Part of a small language model's weights: 7.13M parameters, no biases in attention or MLP.
MLP neurons of a small language model. Each row is named by its layer, matrix (up: input weights) and neuron, and shows model dimensions 0-191. Each number is 500 + 25 x the weight over its row's rms, rounded and kept within 0 to 999. Numbers have three digits each.
A block is one neuron, or neurons of one layer that tend to fire together. After each block is what it responds to, as a language model described it from the Wikipedia text at the highest values.

L6.up81:481497496533506492485500501503486490511547496521478548510538541495493499519494514487503498488459479485441500538544560488476485484510472539445501491474500472513433487523476468515497482487481503498468553518511492473498501498541478476487501510540515474456510463479506508510476549520476515538528489471534527458514491525523525468539522467493494483556482528499514513493458499553556505494490492546468512514503537488488534517494502468522493479501464492502531525471479512490531515467507542474471498522501519520477552455485506482480497456509488507470529483502503480544492493487479479476
L6.up204:483507481527512470441491494478540480511523526516530479513513528507471500487520480547469557482474521482498506496473504489481480536508481513475530557503494540495555480467494515499466500517505500476474501508476513520517485460518446522513495489450472454494557502453540460465528492468511510545518509501531519509494526494517541490533489494481525509519514537495528484530471488512490463483519452544487527508467525509485536517508527501528494477506510501477465524497468483516512499461452507493510488483481484503480510447538463453523520504484455501476502506514461507528518513509555515481
L6.up547:486505517459535488473507528530488483506493524497484512499512494516515504472476436494493474497439520492491504497508482456472481536468481468539553474493544478506471522535455491551534480510505502512511510526470547499505516524518496530476521509489481441502475461472508459501521489474453519490577505497498527487518485539501494504486542480505486528500475520510507531509506525492492547503514473538532528493463540513505538508484448501478496530465478508468439495492505530522518492482544514512499502499528539538505489499487495476538519474473464512463536495538483481509495501502518499461
L6.up629:479509489490489493483531522534477499484513467480480541439521493471491467479465509552543508504506518489498506523503491481498520462526511474530496519558456485493505462516511487504519478470430479507498547522462514530488452499511447475483511512495470417501463469481514478497482467496505494503494479500524499493483505512549510516503499465489484471506492544479534508491526494484490514500473516517519513547513533495482532508548503476503535485534513499483516498472496536486492515483511505503525532483475488545539499518531485469456547473503523476485515565552541487480518511473507501475
Biographical descriptor and year slots

L5.up16:539494502503519488514490514508540506463500502451535490558489480518449524482501500462467591487469530521494455496512524512488515521567510501537537460494468500509483505524453501479498488473454514507497497526467465502473490507531518514505534497499496525469500481463508500493534491500503543530502509483554515481488533553483491480486473501483536529532516518534515514498467480513504459471518507484532492522531513532460504506525518509513515540467478447510495505507494479457527541480490472483515513494492438474508494506497487452517500463488491517496437502506490492485485511484493468498
L5.up75:509469506552481522490550525482523462482529521485518505477474489527472469506510520524514499495528483503522445472493500536512515502484500502504487475476499495486495470505520491456495484464474534461518493480531547481521508486505500519529486492524532502482471477494491528479498445483484489525535520510499518536531537482504522476531451479488485468479476504491534487529487524500477509525518512486482491492503518528483448494462457449494526515539488558494538500572503516515490527474473525437500490447520532522498461510455484530483500496468548468507503494523465490463517501517490467455
L5.up136:487511507514480485556536511481489503527521525491490473538501505494483489486492507486482521495487485499521484490495530491494524525524433545591517460443510483493491511542456502483460485457490539458502508419522500523491473495530508500497481505466484522501517505525517530480555476466431542493503508474521542543506501479493514503503498497478544489467505508496510490468513461493500511505504481482538536514525482507498532494488465502500560527548481494511527499499519525495454506482500454475528513498490510465516520501529456510487500510517511514481524472508487493504497477526463481466
L5.up149:490516503506479453495530487496512538527501532543459482501553508444513498481520468492507500534498499497508507517478428497506496536495473512506489503489507420536529451504505501503494503482476497495457500493498495517481535495497459517507495501468494502507501516494552499508496517510498516488483500494505457549542529529500488489522509501569460498508539504508473464475528517486515510537500467514541512520496514534531465469508507475502499488509503501504491516493511422486489524480503454462455537555468471502544492538473491533484480483494534490457500478485509540539505464476501481467
L5.up214:512488511486475494501527545470481531488530506474507510524539507466479492520461496492529518506494464518517514506513555485485559512498512509519535482482486498492476477491463460489488531485475500496477533452471498513484513462516493465482494480493470521494513510523481521504513477479460465537478475534514510522531512524499514502506497498492501480491495450495502525574508503493522493508523482518516475460554470511450493510440442523529506536452506535525495498500466515507481539487537469496476485496491559498487549522520526507467509515527486477496522487531455536493548528441483495468
L5.up254:488481547533510493512484506465466474491487512495489500518446530500464480515448506473546487537492521457524538530547492483529433510530496494498514505452489503496482490518511508476507484449488505477497493474475476531528483522481505481477510522537531521512496477475533496504533496516485511497526488483496519551490499510497490506503483484550514501496456480551491536507528475529495526567513500481483481478497490474501497493482494508487479566511477519484519521514490535540545443472467540482496443527507519512473486495506517477501541468493509511501472506537477488483497422526487478496
L5.up296:476552503503485513538507468501457497513512485482468478518513464492523477480479482483509529448488502479500462485530513445512516521539511486509470480472495511542484505517490499470499521448486486505528481460494491472480538435490499512502476530495529468513513493502551545492504473494458467519492520455518543510528534490497538530523513513477559506528537494507505516528497480527471472512539510483480537462553488519505528477480498491527479554464506495519508490528471520528490465508536536475508526486507481525469464506460488474470484484484531536517514527520481476493522504455517468486
L5.up339:470509479502491510568528552519540485483503476511496551495511455484433528481515507515537486495518491507512513488505523503448467509529489523512492492485494433486502467488508547468531519525512501490489511537464490510478515516484473526473528462499471514483506496525494495470502480523507540487473488515494519545535544477507454444495496536482526502458497509549466491487515438505508514502495545487531488478565508509483459507473525498499519495512512513495489484496482509489482505482519490442498492512469490510465452510500459492549540526488508512472510473515514548503494491499468494532
L5.up350:460492542504511513519500470465510509522453498485533533545510496490490500505478478471477494499487535486523506483534473520509490517511468495534502464461486477472499509517525523453483494445490531486522505465482476506505499502494487435509526516558495507491559478486526504470505457518490547495504490495480453495480499476502501499503497506478538482517508491481506514463510548492532537549478506461471541476565479527499471503503519513531479484551527558489566508535475504489497511480502479427466512529474470505491465537508513504498474492489555474517511516508489489499518505491494498493
L5.up370:524484506505532471511513516521522475470517502520506478522514545458527508485506476491516468514547523471509450519474526520487472487535518495550491471553501512518441466475520536496458489425482506459516534478461479510479511532496520467462477498458486495485523481551553497502509511465487500505519482487488495504495501506518528512528538440484505518490520473490502502527507489445504523490479501488530505546505507486457557481514526490474479510491491467497487463555494473540521496513530478520535491504476475490495469470526498482509521482482473490485502510521496510526535538464457478507
L5.up648:513522475458529501491514509465508498513537543488486484481502510470486516498498525506546461483532497485526481528486544484504500510548500509486509546523479491488490491512460507478449456440480544482501527483515439498469541456497540474519520451503491503481520491529549528484456477427443504504513504530492530570491460483512520490493511491471563496521503509536496505529489478471502489482554528494497499486529529527488504520486479513491518496479514493493504533522540515487500492483544487482495499485539456490531503476502502518484516505506512516529473488527462513523469515522483481484
L5.up669:472501502486490502525471519484488511508502561506552520563523501500510470513514482501521496476504512544474493490505499531502484539514490462516485471503487423487481521472501484492505522499508494500470540457500507509488505490475495477475504465443471552473524509528505560492523511508504505490519496443525481556521552519554494490512492454473502503510532522448457495539514481464481479478507507493499499522507466544473487500477512503500516525516521471461536488549483514463525507534468498555521478476464502499521512481492529489480507546497507465498474495475521493471501509470496491452
L5.up684:515494508525515470548498479532493502519477499501480490472497511515488475491509502469490466488490466503499473456516502475471507493525495501520538502496514464505519467509479563433531476504514504472463560452489492521482545515486484455476513521476590466535519499538505475506520463516555495521483509513496502480499509520478532517488503510499470499495493505492473513558514495505523527499516467511493496500490504448483496503484461459501499449477505498465523488502494499507542486499527557500489487554492525497509469513520488535448524491492509484453543497519535485541510495484546461472
L5.up740:459475503504508553515476503549478453506481511501486513553480464490447530514473506486515491512503511516466482460526539512545492529531543515500534462487528527560496466508507492475521499496491529474502490497469538499505504534538499519525515511457525510548506479482488515470544481483463480478472483541483473534503481466504493524480527488471498504506546498534478499487493473527516486499518509497500486504466477487464518497474486536535493515454550464516489469516461482495466463516530507458460494512501510489502523510523511466517528506500503553490520463510537524470491476525532487448
L5.up745:519489479546489492520539498511475510528499525535514512466458509515470491500466533530511509480486526488527475491475467508504481478534519468504505496518501503497513468514467511503509528480491494520478569490458523514504525514474503505462534518464480508482512512511499545516519490521465513460500490486481490497480521519500540537467497464458506494509438496467532528531524473468492532504465552502495473498480510492463500488517497488553509497493505531505538504531479476467491564494489517504513542515532467489511489464462502463529494497511491488511575464451539471499431497456491481516
L5.up766:497531516507493528489567460471544506498474504509501504512490499485475498487510511465492454455480495476537487484494485518475512519507458515529480461440496523473483546499481531450515475484469506490495501443526538531532510561500515486522491493480560483504475492544481512491503454506508496507509470522508513512505494494519534459537479460513505482480473496492524527535502452444471527506486497508474499509495466479457508488495459521514478496503524494527520559535467493475470522496514528461527463536512545522491519522537491533512518493508494473528507483489496495493532501491518537456
List separators after names

L6.up254:545508528500534524510513499504504457485457503469515492493503494528513497518502516523501520495497511453504495444482468447507542520499522509458556490438491542495508508492493530494509519539521533472477476530471517517494489487524516496496492514455506485473504537503501555511486478438489503483494503443504476502502515510468463513493448506476543521502494509483480478464506510498450517537483519479511459426484532510500529515470481514507498536476521519553528480487521522514476510485526510463537504477485497537523479475506482516488456482484498462530556528506499491510477511507461539512
L6.up568:459492545557514495535508519529464490502512518482477516505510500551492468521508514486497515480456530476538527489492525501518489508547527492482527518490445475506458452534468521504481484481476461484468494474485510508468498468522528526470504543533502523493505508493504532523489502498466546490473543487493553507465503493480533498490492514454483526539475456477475450522469446541469491507518500520515510482506537551501521521479444461513494491536466507511516489512493526488518532490523526511483509523483518524525509527501544509501498503511482480512518492482489489501480509481449450551
L6.up623:532522548517507497513500515533485518512518550460491495503469505485486484463534519452510548485498568517509496518441506480442499503499452512486527505456490530514467496510500490512529498524506477471504502484486510515489491502482488498490525461541463435502512489513508512487535536532431546538504506455494505523561497484511522503481458537497484509566451498503460517505507493516507494522538498503477512461510442534475462497528483481504514508531508522486522497502487462513505487505524465466460496490495473494488501490527484453476503500493501500537473513480505526500483531503471503513
L6.up722:516497531514554546446486458521512478484515472485462501494476461521466527488546516513422492488527539510497519529473528492519510540504502525509538515495470477519473462462464473504499525452466512477478474484490522450489505474484492494493516492520497497516509451503531508520526507504495467526497523495496522513488533489479514489473481526507496531473550491484508479507471533486478534502506516468532482531493503527454500508502497512528535498448493499503515492489532531521507479437473529506510481523510522488562506475479477512463474480495488504546544539486466509495448544503501501511
List separators

L5.up119:525490471456524500478490509512549469489520529483502520513487569485479521498513454525505465457508516491532524460523485547482522499516525576500523516506441482520520534491524479479471529480528478504517484478464484552484524472460472523556493455482470523535509497510503536522506531522500492510456489493520471508493546512492469457500499506476537519536526496533497488520498514522500482495492485548483479498478480528489506482476500456506517499497501487528496479490496526527472512525492496519485506522502485496562479438478503479508531528503509461506503464506469489458481476480498455483
L5.up120:500493510535480494474522482526469467474509484498489524512531524460477517481487468529486503484517499505478490506520498479494477478499513514497531519477498454509492494498499539497533526512513444492474525526525496543492519556499499534499512470489501493495525497477516532472531501521498544495422505468600503462495479518484489484451498493497459541548511564484461526483477520540521492472476527529476490503479509480529494544527498505543498521457529465462489466493449515516485494514450526494526537510486515485512497506478505470530508518493478517493470529502494545484480499473496520486
L5.up159:458505478527499506515480470520483475534480502471510546501517546523466484498485511487458503507529495499481528523504505483503508528508535442475448522520514479513477490510471511425484485470514514479505514528510476535522529497517499514443465497470498495471474510480519515493521501476509519491463521502519501435478547484518481480502516460529475490505505491483468539470506549526530503519524505493522522538474484479510505530454561514555500504486526495525495465497548543534464503504543524489525493471528527489534456505487471494499495506492485494461469470536498504506522464498454475488
L5.up164:487492523515474512509480527521462496487492503505493546503498524497503520498481522518528470472454516518450496495470495478512501564483467468496512526469526521469557509523457514558536508501521521466517513506497477457516534473489453526504515443441500494508539520510518509502462536520536540504470526494450537490473513489465512504484489511517509537514467490480529472519540476541503488482544501518469548515497516493499526520498471511525512479468495498508466499499526498485442511483498526481486561499487471478535520504495494529526466505494529534516483499525457481496506488453480498474
L5.up187:514489509538516498499528503553511483483501500479489524486528551483487571487466511553503502496487511490525484472513498493488492485477501474421510485504489497500499523509523481496539540496493481467468558529470478568494533502507506468511484487461484461488524512487494510487513489527482556484463514468532540463517505511495542498463518467432498511495488540477509503481456489535460476519488515493466523545463497490514516502433507486511512494458496498497525463534492498537495528516486522501514525498498491485497554489523502484562510467486494492493497517485535502455497490479487491507
L5.up219:476479566497513460409489517518537488498477461521516492464517500521467475492502475542494517529544491519528479462420493510504493495483487504504509487498473496547498520490486419574482570499496514511515523446533494497496476496514491489537519505474473518490491498517482515521467515507535517480498504460505504526526491521531533517491474490485523532510520526491477479487522544514442501536496476483513486492494506500527508478512505521483495496509524546477505483502510535500512472476521485537507502508523525522493486468467501469478501526492503518482512476512470464473471472485540519493
L5.up269:502490534545472519500470488520459492462493517514487491509508519501489516484484540576440502512502507527492500487456464541480479478495496553486503514481492500517503501466478482515499530480517494524489484491507467478541492517504493531510507518473475536513485513474513501523485515543509544498531463517485528488470546502471508501437494541552485517558531510503490502465532548485507488519537504515523514452506493489517509487559515488519475456437468488500466491476534486471501451464449510468496496493473543511498478472459485494490473473477503539537482487509490509511501480509494500504
L5.up290:528517517539504443479552449490479490519516484517483490566565511477475533536528506472454481475479489499493482519478496511480466535506502516488506490497498506471490505510480507512475513525494472484531498494534521516507469554495507555487533497498537485517537491505469509510499490530498482529480478471511512467483463491454499490483501548514504486497529472521487525509460520501521525471492491557508526488463463435502500508521513494497517462489503510470481478488524470498443502482424509509532523513492538517509508555473486515508491489529500508502442514539469505493518475519539493500
L5.up356:497518520496518475515471483511495478501468473475499505500488538488497485498486463474528464536467558425441466481456506487509455502455514503530505483458522511450510488506500468530500499483519477471510518495489501533499480543504549551516492494478505486502509505475507482526522504520495510524459484528560491470508510500503479515554513439472467531456513519527507478493479479499507479522515553499489556526478513546507493537532533483493493509513512510500491496498467498480513532500479538516480498537495512479506531448471482479515516524517503544500520492510513488534518515512435487497
L5.up441:523486507459525498460495469470528478508424520495521504491486538496483493504468498546469480515533531514528519504497528465497507495489508481498527513482457434532497498535524456450524497502483473467515502510520463531490539582491511486467510555516501452499482450486508499556491454468529537517490489482514491503489506500526477520470503513536515504524507505467474541485509514492489535540466464471470480512462532496505509485507487554529496457505485493498502493519498476437503478520506503504504484496508477481503503494477532501517451497516502534480500527526465534501489503527481503489
L5.up486:508501534537510470506529472519503461524519518504504532473499521517506510485493504475470507450474537485468506463500494446531541461527509483509510511483494484497485491512474503521485486501528462485486504494493516493492492550477498512487514509559501515513542519425469480459463488475471508526507569455540506457425453522508526482478491478539490488510532489505504482486486549506525496495528490510526559481494534529513493499511508506544491561443494488486484485475521504512496501515518514485455492514481515503500473538489512464490498490470490536512476534535505475481490503472523531519
L5.up492:513520491527508497514505493540551465470478519522430521537513501528483480477498472469463487507505528468507473473479476471482530495491537510489522509495541487506479474514476504505513510545496535511460496520539534515494512547482501520517525459460516502559484477494500534502500467520511526473482499456479497482466480510506444505512463532485503530544515513491474564493523519489476486500491502538472489470453498461464498526542482532513495498488476432507488504501538493518506492489444519513542516497479523513509537498491486493539473512525438489507511509474511493472468471497488507468
L5.up534:479527514524493548516466492485490480546489510505488505494492476439511472489504473480507490520491493437498489484502468509455503503460502545506517487521479495470486470529504512516502505488518513497514532485506535548536506507489460524452501536432464518516534495473497511463460479501539509494499500485544443533474496481503498446449529522508458530506523524460504476469479467543469504509530536525478494513516474502498504515532528509521510495519511525528460477500533495510501509490435538530508473515512492493498502521494500520494521533486490527485491574513510499516496502509562470524
L5.up542:517484509542512467506482497510462490504479481505484483495512532477508521455451498522497465502445508486496519492482485482500450541493541459515534529503482515522522487481507499503520536489513485462525479514530490533517503546568459496505497460522499474503540491517516489485484493487540502540456505498505525468467488463475496540475514561519464527452484499504460487480518485491521538520500469497502513482502513444485490528494498524534493509507522494504492516496535505555485511525518505486509511456471553498549542455487521494515506500473475536514521491522457551472482462465465507495
L5.up607:485516498505511504477516499528506461507505488501522490475498474475435506507504494529536515488477476523456506499498541469504481486508530486486471461483452526511538448470485446516513512483540445483466509515471468533522461470484541486513499553465502480524528516536515484519522469506514500496545534521515498475486454529537545493512503507503472509474475482533534491529566476523514524487481497498518523481474531520522502503531497485527513492492543502499551443478485504513495488477490507504486550522471463507502475460504487503505521556497482511495541457517502478528489509487467534490
L5.up687:482476483438450548502519495513524470460546496487474494471506489471517514510495535457545472506486536513490485521501488463542569452492506493485507521474508503469497504491528485460478506480554525513487520477464499490491533514526485469477551503450503522525532487516500499457455501495540502487504514499532508523492491518515522518524475484474502512491503499467515533512492530534488537530515540499516502449489487548529474500496504501505505490518473503490486449464495494523459524503453538517500496481449493480490485452479522536517510499498479573504519535518508500503496477469489503525
Agent-noun suffix completions

L4.up58:536507458532509477499538495535480485500511496508550522506472506481492556482481528512517484491484535488443485473516533472502482517465488498473496494466492475507538491531490530546501523512508485492524539492525474522495518544488540483520517472500532511462524480453498501488489510535458512490460487451529507472504467512535544498477483477527462545494477484512523491510540455551533494498500516524503537504461512491521491505489490506526480529464530469489559465483459516528528533511499521509515519527490500528516511520465513470516467497478475479497492532525494456489474483448449487486
Person-role noun endings

L5.up50:466538522507539477502470479461442496502470503517511459475485446474465502512515507547516533514460559517475494501526509518505474509487485455463535494456502475524474488480508503540480507532485495507485514535515502511482513514499522534532487510495521515505509455514469496511521492535471473526497506483481508455518482498485498512485502568509528484462443480476522480486555508474490547503492482515502462530492457539467549493489536503513464508494514505470544476506509485481502482543545519489484490492486542491511560480510526490475536470477496485484481511521505509504501519472504520448
L5.up57:498461508528526507485531481515480507507486566541483515463512492506552462475476558513483475530451490530489490464488493520488525479504523482495525451496521483488559538489506521554523533468504453503536504503462526477465488538519549494484489500482515506506472481500507502451449484520479522522512505510492527501524507493473475512523495540469493497520442495510473477543503511509458515536524513511498454489495508491504490508502522466490503477488548498501452513463541467546511487470505495464500542472491460519485472505485469540473474504514497541499522520474523509491505517488510468509
L5.up146:508441514527506495483451536552491502484467521486510478488478456548454468467506448490538529481464525498480526487505500486459486509515463503482521528504509486536506508531508510476531476484502504491494517519478476495517502507531485489497518530493466471469486456524477508490517431496527512512455526490476519475471492433492515470518508535506511512486505512508460539549488501513486536478519488478505445535516511515489506492521486503498466528497453493496517521491513484485507482480502498509512507542483508557555496494529485490473526533492535542508502551507496516528524467502478547555
L5.up203:509532503478481485521490494545475490541469546492511485500513507503516479409455506535474533507467532472472502487511515542489528542490484469452469538507477492498469516512494477474541535545481534510490499471521480564491478539480470488515465513474501484513494540476517484493492487520488497549492486507514522467524492471528480534497508499532441482528499475498529500502482540496467504498537480509485569521460493508484536468465509459496533476481527506503475524516494531513504465521485519523484507516466533510523492502512490462499519512506502506476465472523491471511491453500519497468
L5.up379:481503485463518527491544501520527506451506559490518526514483513493476496487521545491516496517495490526516507560533503521505487523514505480448499490489511510494527460485519464499535510530481489495517501526537495494493449491533503504498548488495516443485503437447498508478480518509442460505474532514563523489541485491547515512460488502481471469505467547497542517575520486474471485501488518508488520475485445465488504490477479510497527486505551509480464540524495502479476525511521478529513486517464508502501535494481497526463496499509480500487450521490503506517510520485490537498
L5.up455:492464486486492461509509507476485483460466518505522560541451513496477508487523540550499523520560477510493496518503536515491510471502505517440492485474503538516450473500532503471518525515495444476513523548475505499482463557490542490502493521538497468548514483521463492488489485529520505509497521478504503495451474485519499474484506502514534474548505483493519502467488463511484516508507496522501508499441507498494500496485530506506478435477471454476521493485512492503473487513482545509488504483545520530515512520520473478447544486498514540468475505493554504493532464467506501513
L5.up482:493501508540474481456485488538505485515515512553467511455464451503498552472533496500506454474488541481471526523507476496485485457502447522481507522482469467554497429516475495478520480491530511487477516514469531477476496506507481517525505501483494519471495511501497497548479472556497490565494535474532535499494499480494485512501530495501515525522501550446509501453455490478498546512527500490517534495505469464518524520506457474501529483482477492523488508499529508539533540511504533518467510512509468487503501510512470510534524497490507479514494527488507422514500472502499505507
L5.up533:480493496517453476510499535504455479487513488505456483519470482463476449484490542523515511454472557485482508509549453518463514473487533538437522524513512512503486466473486520543477510495514486485495507498481478498518474513528485465514472470494520491475509517542506506460531479525498541501468516501465511528538533540459467503494498533508504511503511507496479484523473486461443496529499486492516498519520478519521503524521564455507490473535493477485505503454528525514533532521505491487503493523533531532531546485470496487479517513498486487483526486511574497475479470489496519511
L5.up546:505489516508456503511498459480501496503454500529494520502449492530496450442520492483484497497486497467503538523533520519472485492499528521451540523482482463506472529477490491504520479503482522484495490483486519478516506494486516463511481530510496497460516534517486547449525490491548453537469490512491540493527486531538512521517507520506508526494439535532470510491487512517489527517485501505508449514484471489511520530491507535493542449470493517494524518495458536491535489525481493494500455503510514538559479472481480495541522463489474527454495536495549452499518447476501514511
L5.up557:508462454496476519540488485510500487484480544525484475519470501453493490496503475484491514497491490523524487487516457490503478519479512495481477504534500479530500558505482575523548498489510464464506505493459512506541492510508536527493476481469488516484504500461490502488480514478496503513495544513470515530457498545542486491459495490462449512496502531540568532555492535501491543548498464492528450492498465510453509472498502501515525487489527508510522537512486476513522487491449535494476487509526505517478445492515501541485522482501503467523492506498523435498514521481530523497
L5.up593:522477476489491536504463526489503536547537519486517497490527500503474521516491457456509506499500517481549493557504427544498486503502554531468511466498508443498512491512475502472499467506510488481484541516501490506535489462479449527507516495477499520482504483459491533493523486501490482541517491525509468506486486465494508479527462507453518525494496499476452472514494512495532579496504520512525470526464514534456498503474521508494479514569506503528447551513483486484487505536489517479474467488470505515544520517496500477536525496476507523465495481472497536481497491485468509489
L5.up596:498476502531452507517532509487520509448452489505532479515469501514498505488480514500473480538475510439531478473552485555455501526483517484493488490505489481472524515455514483516506463515469488480513558485487503500498452521506505545512514479492488495506545499507500478473505502504495477530481520497497502523536515504521535470472450502495500500545484470464509461526513487515482512507486524510523515521504501519469513497528490520462480508477542530456514511511510514479463495527462494451510461517480492503535473515485514517461536518462525457462517549507514503485552528499458561549
L5.up610:480476537464539533495537487487479482448489534486464508494493503511536503456500516496477493495456510507485482499499535511475481521504575513470472474470470519542479521489483469543471498481510485498499499539503481492518488547526445434491532533503494479504516449559460501490466484506511527535473517531510550475495454514529499473483491470500500502489497468471507519518511481508487541536513489489495495473515490518493521537514490488498518493488494512498498520509470500483531520552501555522496451510522509522530482519545479485496507489495457487499517487481485438502539531544493487523
L5.up620:453515496530532490481486475495484489488527502474468506485498506529473460479505524527487558517449486482470495543513510460473510496510511463477497506487451491499514474472504495487541437488513463447522483492496461468504464476527540501518497492531521478511493458531474499551473519501501483493528498469480489477539469514495488495545493498494513533493436553463567476523530522531487486515495484532480533557526513528524475470490495516517487524504504519537549502539500504480500531501516532499498508488496510520519516509527490486535500507525447497496517512485507521503522473463455519469
L5.up638:497529503517503513524520471494507482480493477529486469495511491543537534489482534511513472483470475522563482461511495493471545498517534515473496507474478499521502538466499456513500531484490482483475495547473482477546467519496527508500467533444493548535445504515485503526499513512481504502478482509453495533473508533514513523504512510511500511494446510529484522527510509490496550509506474501468465478534503519493505516440464481517452481504477494488512546517511501508491529475481450451550488501471507549502501465503479531504513482537496477459504510503449543497479472475519495546
L5.up644:479516495512490484486485517502467490462482521452465467481511527508513469501441475487532515482472490508468492541545479526484495532491493482459481496488511533495537546500472477536531473513528483455505483507480532506535534482484502501494489510527482470478529497490537485536549490490517534501487511465522573513509518505518465560514554490510511485500496507510469522479497520467524479499508465511484515478506466488552471461463529503505492457495471477514505565458479487529535478495490498461507502505497489550531530525526494501488497517508461474442475496495488508482543526491520482498
Birth-year third digit

L4.up679:550473513511511496510456485478513531562494512493491496521480492512511471493499469479498515517505482484490469510496492524489512484512557512519541462481507471490489458493490496485487483453463493456510489487522521480516507505460511501501545496488529502538463515515526580521510495462456455467534529490475519530484532502469505476519461456505463515533535544511530503509498528523515468504494508485475520478497455516460517470470494496503483524513460492499504495511540531514558517497453523449520488522480504498510499490479520533457479504519570470526521497520479534470507472508481485515
List separators after first item

L6.up59:495482478523496480473536493493476521474502501515523559537497534485462551474469498534526493491453522484520489494506509505496534517485477488546508515446500513497510487528473497526514491497479509465481481511533491510500503532508497522489512458478487487482519512514472523471516444433505514514466502453512516518490503540481488480436473495449486537532504483546493522514556450488480507531432546498513515535451525484505535557490520506549469508509541498486522514509502510509500511496474526506490520489463509484515522490480519491504457487484512471512510494516497473503452483469477541507
L6.up234:497493492517525473482524501501482502550495492518517512508490533457472505522487496532512467483525511518519478491452510477477487507471501469491470477471515494486508524518473487458518565454450481460479504482472534488510514472472508489497548513515527489480505503494516529494515468480485488502474493504492535499523534463529522518480479578493535491488458525530459521471543481448482540495519471506509521518507439469473523531481441474468491543499520512494474511540516518514478504520486528494534513534521517527483499478474487480517503498509552476496546551494478536488485516466508511525
L6.up259:481504511539523468485541486547475494506486483503527496518490545509466504490458485492503518456478507529519502495542487514472504483525463502534524556492490447501480494485482494499452498518485478463465538524517539494495521531484513498477508479484470462489522520537508556507518520468504529501456499504467482459485511525483483514463473530503499527493511491475464459466580477503498496497488516468568529506474505491510520499489501460489514537497497508447489474485491541492493532486517521518522513550508488487540500518478497527557486545512509482499534502507503500506440495471467462498
L6.up702:532471472446529495487511509486496484492518499515515513542501492513536472438471474529534483457488496494525459512490450510511523516498522503521509503533524522491497457540459527555548466488532527534515520500534480481463532497493456471502527494504500512502526511481490479501505485471491475487529474466482496509535505512529502480475517485518458499540488511528490499504528466520509460504503507535508503507467519541457506523511458514527481526547513537506524454500520507471544465479468501515471534455504508521535483494463487496517473498489493449444516504518496495467461528465507505543
Person-reference end marker

L4.up119:482504500550486502521481552480504460479514540528517526518503475480546508464453519504475518458532533463468511522521492531500489510464519468469464508487529524511514506487469529495519509457509498430487480455474487529480512460525478502510481470522518502486497464523533485506538519527503509553535534473491475518544472509520544487528518517479492490473486491476501501527472468507509505519540518507486524468502500534491479508461493476502493495518494449522516513532451468492538554464522499490513491458512481537516482512474509489473462512522518443493496522503495508487463494456472523511
Mid-word name and date pieces